Part of a small language model's weights.
Size: 9 layers, width 704, 11 heads of 64, MLP 2816 GELU, vocabulary 20632, 68.2M parameters.
Architecture: no position embeddings, ALiBi.
MLP neurons of a small language model. Each row is named by its layer, matrix (down: output weights) and neuron, and shows model dimensions 64-191. Each number is 500 + 40 x the weight over its row's rms, rounded and kept within 0 to 999. Numbers have three digits each.
A block is one neuron, or neurons of one layer that tend to fire together. After each block is what it responds to, as a language model described it from the Wikipedia text at the highest values.

L6.down2596:504470533502454540486489481522508476540495454562577501407477493519521492457422495459491552492512555525462490553511484487504456483524542564493488460457402500489445506444549520453454429528417538502528505464429509480511506514492550453510516506559532539508488484471422424541479493557430511479500542510474564491487518505534448487466548471456530557530544506499522502492495491546473544516513
Description: Opening quotes and parentheses. Opening quotation marks or parentheses just before a quoted title, quote, nickname or gloss, e.g. says, "Ivan, and Steve Turner (Mudhoney); also line breaks starting new entries.

L2.down5:479505519519454478481491504430529557497496495508530498467554462557418455499502482519557519408579518474519505439512498442522507533458461474541471558525451465545515479507480510519492490416505468464521490528490491435608525514493456396473567493561451452581525482475490500567478575551514548549414504533458473436498514509473537535503508564434506546504540508498417508491384581456509495438416
L2.down65:546461538520519464446539532459509527519446537461464478535525509491393616497529569504545427546486548475424481479537479415530455398401542481413535538475525519481470538444488484547538551434478507460474520503574518452519478455391507507524487482526481543498473505467469432481447516496450464542538503491469422464444485460437551464546457503486513496490458469485547508531424541480492456428469
L2.down1578:464522540481472512488479545533512516420482442474476545472528508533453477474520466529539529516471521500463504518575547467426539472475508543480448541468515517424480498485455452542444547467478473494488503545530550503525499522454528507464588478464476412490463502558475452441529460471482546499539553433433474489523478479541513562457514539504412502469481488542476532562427536555558472465578
L2.down1880:477483533551541447474512459530484451505522542510497517495392499466530510535521538457582490513483563468438449438444504446419501483547496541523509500447493479548549496486559511500484523452493522541436466507476513516389480524563545506601534434521492502458515539478513445491519484469423559484491457512475412515487458463507539496479554475478513477466546498468488444515488482470500514415506
L2.down1904:530566512546480474523470538474518486448489499475448491525520519532454422505502496533526439463477550472511497543559507508547472524508515491489499534414475501549537527477458589551453486499528435496574537425469549438521445419542527471436527504498553491514504475541515515474492411517505564466529571576472541546449515475490463496501532588488510471546468484437504468486484538416503544463485
L2.down1973:542554547483444574547525542546490501557461459498538566478469416481475550465493525517538478520512581428543514475509514506543512523489492529535503532483475473455516497475538514519542481509503465453481537487604525571435537455538526492556539517442553485544554515466460442476569559535479534525514503504445556608516442487429495487487530494444421507493538489518544456453557480504485513525491
L2.down2194:501471500530510566517488522510589519423492558432526483542474480468469528560526462519526503513498449429499451488494513521527554491443479455474485491436454527568419436520485536529451583505487490499499464545450479449517513487496535524463408524486524439490499476516455489497520544557476493512555534507486477461503484503438422519511471512478524523499494596460488505521450470546515540480588
L2.down2702:525543515512411478438543560531576452507514455530536488518471556554462462506481487486550475642488557494608515419571513499377575511492534506552437478476466479498523475482542527481451560533505458514484520514498510492529549501439463439495467520541484455477446507587461536488536490468547512488530512409503531481523497549399439573507522471492491502491563482528561466542477573535488524461502
Description: Parentage in biographies. Family-relation words and linking prepositions in early-life biography sentences, e.g. born in X to, the son of, his parents, her brother.

L6.down2685:501474504567486490497489466524504472497494492455459529472537501435520517535519487532520504473476524537559477527502516522503477541496514502483440494510498576470489479529484547589477506525412538447582461529540518509479510516506473507501428522474497516471501435400495478524410448450496418444429525511397517528471493516517427441498538502475462493521524528528385474479507471522482409516505
Description: Possessive apostrophe and superlative setups. Fires on the possessive apostrophe after a noun, as in nation's, league's, Christie's, and on "the" or "one" before ranking phrases like "the eighth-tallest" or "one of".

L6.down1470:518539421461531559500507515473570535453516454507469486508515539428479479561493561459531450548544480510446527478504538605521510497529587462497536500519482413544510543571529501485494482549505435458478437488476507520495498511509459451529507495500530475589540481502456482469453508487508492517428408469482434490558567443471499447537552496467512519526503474485537552484468472475462500512543
Description: Family member descriptors. Words before a named relative in biographies: possessives, counts and ordinals like his, four, one, elder, fourth, before son/brother/children; also age phrases.

L3.down83:540518574484592431438519484502465403525477532461530536455490451481482507481569484517475498464536493496508474501455470505539508513492490484479474513505445504442508516499532552491433481488444616522544461495501510486552508557517515478456505490444504537411456483454487520432563488482469460493506508450516540588517444500545456530443576465508512559477487451556511475503470522490427467519497
L3.down199:539601480531485521553516503451411446460524504512514473553464466496395506509547504444507505481521569483480463512425481617480516546474499485497488453526547546499515549512533526525497485496407504523486501471483503489483515533513493433465430538488468453562452482564567493595512497463522485494540575502506521483484452433428487498476507570521506490480506520543507542509503496530444516489522
L3.down1403:515426523475464507514498521490511528496459474499528557422523564474476494534518547519517506497495556468461463553480488469534558545508542556526561500419525504512452507520479505406494543507431564511474526368505535384520494494473507520480468468471552504506511472522510544470508428481518513477538547398539512492518564526422551510513431568496488561524465465455458512507534523542472591495552
L3.down1464:481532482427466522481475461504431485407517503458509526575548478521489490515552459506479539482537525445442475579526465490519494512485480505495408524470421497473490471540423535494517496544491435543485513535464531470491534527542507504434515491539411477501492535487484476518491528564528575582515493489423602456494526493521495488566493498543522427526505491507530493504504539524472463494537
L3.down1573:586428501526444514523506481443537497514506470500488556429505525501434480535533478551567515482488497570539508540544524459509532550447526466476431540558571534558525526507465452544541458484431559552492531519524451521516430504505478419500468529521463499499569467417498435508512577502439512474435508491447524459547447537450525400461514505546502536482502560558463563493482529541472506505498
L3.down2511:517563536473510436502559432525474616560498568524520526459514493503464468497489486554400536524556553488468556567508518526466464538532483551523490485540484554470496517514450486522528436466521584444502515553516557462457448478553533542514522429563495496498522484476489451547385472550458544545404553442423545434435482562475521441522475518509515510449526495485523490515476459509471557495566
L3.down2713:416519489498538520499574469426559447513486426491422516412565520484520453525458486465522542567476513465414523525592490510569447511489461527533469465482506399532467525524531515507532509513512524505518495450515473525505433484485518507554486508504530517456549464449508455533450532483568462527492562500482474514473536512560466517536425534441440445534524540505510487529445470549529457468540
L3.down2724:459556517498531504446491468536587551487477506622509505470488532443465546468493526489491577530519526441485475470450457540460461497570603550522519557487470522452564545562510508449615517506495480450478528543493504556543536482495520529501492532534496474531455555443490446507548484571518480504526513507515500435449498523506530482491529536535540503461511538533475547525478408534456482521497
Description: Possessive/contraction apostrophe. Apostrophe tokens right after a noun or pronoun, mostly possessive 's (state's, Turkey's) and It's; occasionally mid-word hyphens like close-up.

L3.down252:502494514566439558503502512507474485507513535444522555515501563502391532448519580452488435534524541434572475433475524603530539510546499487510465529469516433514522444506558530521566516466491461504540528529457434517540468481454523445531481508524390494478500439449501437488496439428557550537447436499546425497470479476403567396463451517487495539455459468435497450479426483509529415543538
L3.down276:517546482473407498478491578510515473517533519516554541562390459503480467559471567508490531481497536498567499514472481537525481483464443417555479494453453458585500436487478556484470497481471438494461509516467508480462512421563468500514543508393468536457494520534486508568477510508523446467462475478546534498445579477502508442467502506548534451499457460536532561500532497475480496461560
L3.down735:450528491525433490382478545452527450518481480573474537444501534483472478499458500516441499499478551488571478506570488561527559649601532472519508525483516493520476518499481574484533494577483513515506504430524541496476581451480499506542499518467472498494505460530484498561497472436541488486406477519558486476464495439432504463480527490512564516479510461445506537477405491487533482445441
L3.down1166:527566456501491436452498511432526483502512492500568496507454534487612468513487548501489548566493517404562503402529447499487527465459501464507516478446452524481461510436546490468530428483498520447480551531491511491555498465437448505592514500520465417510531514510486492515511590532478513529473464498495411468488492490474507505488468514555463527475477511442533501466535518479486435561505
L3.down1639:433469501555518603483505557489509481470475513528561466506515502549448517440526537530505461535503491537451393461552474451476455592503455450528540461520518534461496543468570537539573543500524436516485511555492484577577518428440511423486538435534514471407523488499468509535503480501575474522537447532582524559448479453577489581383460525561483486456486464503545541520429542528560510423486
L3.down1840:464538464491543519509470500475557514496442524489478511474484502523515494470539525453487472534502566519482525469422468556578440548491509516454521546473516520457431557455484451482558531515486516522531475511525537569493548505514575485545488451467475525588535491530496475514500500514474483513505480465558518524462469484489579516487511465480428580541472476452562482421452526518476565514530
L3.down1862:423537532550505566475465515531467532478525573532522500528575526506504459459454514519548510531488511515428509513444546494487508489473520551450453592439486523475489514458567507412432575500555493521477500557500513483495496453506461566483507530502471454502411493541507498473496475555462559585533464502467492473521467533471495511597526495511537492516532553560518504509440523449501534470539
L3.down2199:471480438439519565446470575523527530436428549438569505484559500487424461472543537548487518490534471466499583511528535540563494508507552535523596463516537520466499578527504478429504492507536507541528448454501475491511483431518351459470547558416431468501495485468491569569505476444477504469452503482447420436526553449455470538491474487538547519506497500528582495564550472440505479450512
Description: Parentage and family words. Kinship and birth-linking tokens in biographies, such as son, to in "born in X to", and of in "son of", also wife, child.

L2.down41:469583487503512504525503487417579517455562490453463488420544431599481504483476455539516501483483576560529488470506447523563499511473471451414534477514513467534552524526503510480502478500494509553465476503477462489501484477593552477410398503529505421530520539474481513492520531480543474522458569449488477497527557568506426487474474481457461515500553479439521501483512497393543511554406
L2.down161:491483416496474533501432526480511498492459549575506529485428480519422547503542509453541516474528530533447535425508479467442488504522536460416499490561445496480440480545553522476480514471521513509462530525578480525597546570473470432519506475449490471499460583531487438477462502548437579463535566481493487479472538510470546513470415458532519502522476504455547524502507498515407491504500
L2.down612:458499476449491491515463534577489488487546545504527545450496561500400482422502469597482526471464489498539460534514482480528541475542532494542476584521450505506513495553433453493519498468518531545431510564479484513558457552486437419493528515441420472521514513432507531506539477487462488514538464439551504493544529486452493593507499481532393477490556500532488498546508445452507477432418
L2.down1005:395493467443482488539556481532504511515506485539476517530538502496446492516519495572440524515473538546552540596457491501523504482485516543449468475506518491445477375515493569522530486517491500482540525464513537531408518453455442497552504520498537460524489585478502521536527482480469530429457464512465566554457496570553471476507488522500494491460525502478445537522504498537494512498480
L2.down1206:568505422432471497474491434564542498602535548523519590511581501414463494511541534515477494480519495458481497477488457541530482524514454488491532498490496501479508533533470512466500457521540582488504431528495533405465457457489484449492503514428418512495533389508467512479487454459505424532518523454515532476473493482515518530414523530537509433449480455454549544522523483516485484524536
L2.down1277:503519472459525490500535593505502540448464541439592466517558498524479483523561487566510492457537496509486540510509422548411487550502496532452474494504544485501509423535444520447553512523489516480531560536442480529502500530511480504432484526551498518478433495525525478523444522459490454459491529487512496432528482475502521517567434545500480517504472424466549501527522511533520505519492
L2.down1326:549545506445487528513568571514483520452489479532575496472497500464458506474442499527442442408492464593490441495510422507520489498503548477527499498572514533472491534509596515495477459461448536477430477504564517473503481476479496392527528460566494526447470500432558460584515565433481453467558519466537540436510487533542481498457493498483513464571541543510504517462508493543496473550494
L2.down2230:482528503499568525511538504552500521515494500541507541529472495473461440481530474486502445545607595462450437550533476523527445552566483516490494536431481527541534467505507521463473465496469523519480546562465444426532446585510503517458510471459488505503558404450435538546512460486496446456468463513514575528483485407502511447482479503502473522501512458520503564538515506504515511517501
Description: Paragraph-ending line breaks. First newline right after a finished sentence or list or table row, ending a paragraph before a blank line, section header, or next item.

L2.down22:521480544462444492480509470465528557486545519547560497441457532551467500495470543491507551465539465557501584496534474443486528473496500557483512464516468537445496422500486538437496489515547490533534432491518507477513469494449484519457442517494445542569504496439521513495528436487542523493563571543476613519504518534456563450485513462506461449506471491469554542548506483531539435501474
L2.down507:485445443459494516486530501494545481589488554564456525514494487519474489493514525548512488458501514527462396501486572458520451470521500560487527452454509506472507505541487619513447514513475443514512415484547461428478489440480442530525518517553504428502448488448517544585413475484482506557508458516555537550431459465550534525555496457582498471525504455485464460471509500504520469451501
L2.down508:474470468417447560564540480443497583589473427463551495505605435468565464546464507551426474439497492483462486561565440453490465491560559516570491521509525490476478480463510494472564529421465433507482480483451472462454509592486611499478482514595468481490504489529566496473474532516491501526507524487543531519491493544428591490490562497416470490471499488491502548479526506549485461500514
L2.down655:555452488484514515493541488470489526561384407488423516474477473475518480477519469521444562508497452506430497526561453543511488480484567508483508482481530439497446487451596487462453497489439458428496457483539433511512516558483437492498602465491463539494541499466516516506501613523475524503520573471461550457497508497526562441497544498449493540508568485495513538478520444493449397490470
L2.down1124:492485448448567508567510494473445593499500487537455514550418532447496455547492528537392542394494510495538448531482527494488510508453451520449537565478539521572493554519456431500502552454449501526533474485361511495463517511557508465567432462532398516499498533473519512486470564554572471514590493541491520492500547488530554494537493519533592543493468483450463514509443559516525523527508
L2.down1654:506490523422490513492537490516529603468560485491508515468541511527526513512482510597526434444500554477520460491485520483473481467538489511529436442497548508479430449541514526546497472463462530500566458541455456469516556523485531511502520534600487465526467479542531510507493497494537523432479565575513587483503516451478595514605492499416447552516457563440534534453460528512467504540510
L2.down1665:461533533415460547524502514481505570482489527433452512491563449483558451518512452507486512560535539565424539490482478468549494459517539547484471517443531443525516527484476560474508416517500530479509502464529481421491477509505517439440530471529511504567523455524536457483438468544553493481466514517473532556550506545474530473525503490438446505597498527482526462494486578460457528484483
L2.down2070:480549497515532531479504455473513549521464513458509475449549487495539497486486419483502533446514430502509484506583529480487541508442536580579478583472519521499494487531481488547501460474536467475485461534436476502538495471477497509505423491493460567460575487458556534419419471522548505520508487507481523506445504502407524501493521466460531538526540438513535569525505476497528465531525
Description: Elaboration or list openers. Punctuation or words ending a clause and opening an expansion or list, strongest after counts ("two brothers:", "rebuilt twice:", "140 goals ("), also "such as", "like".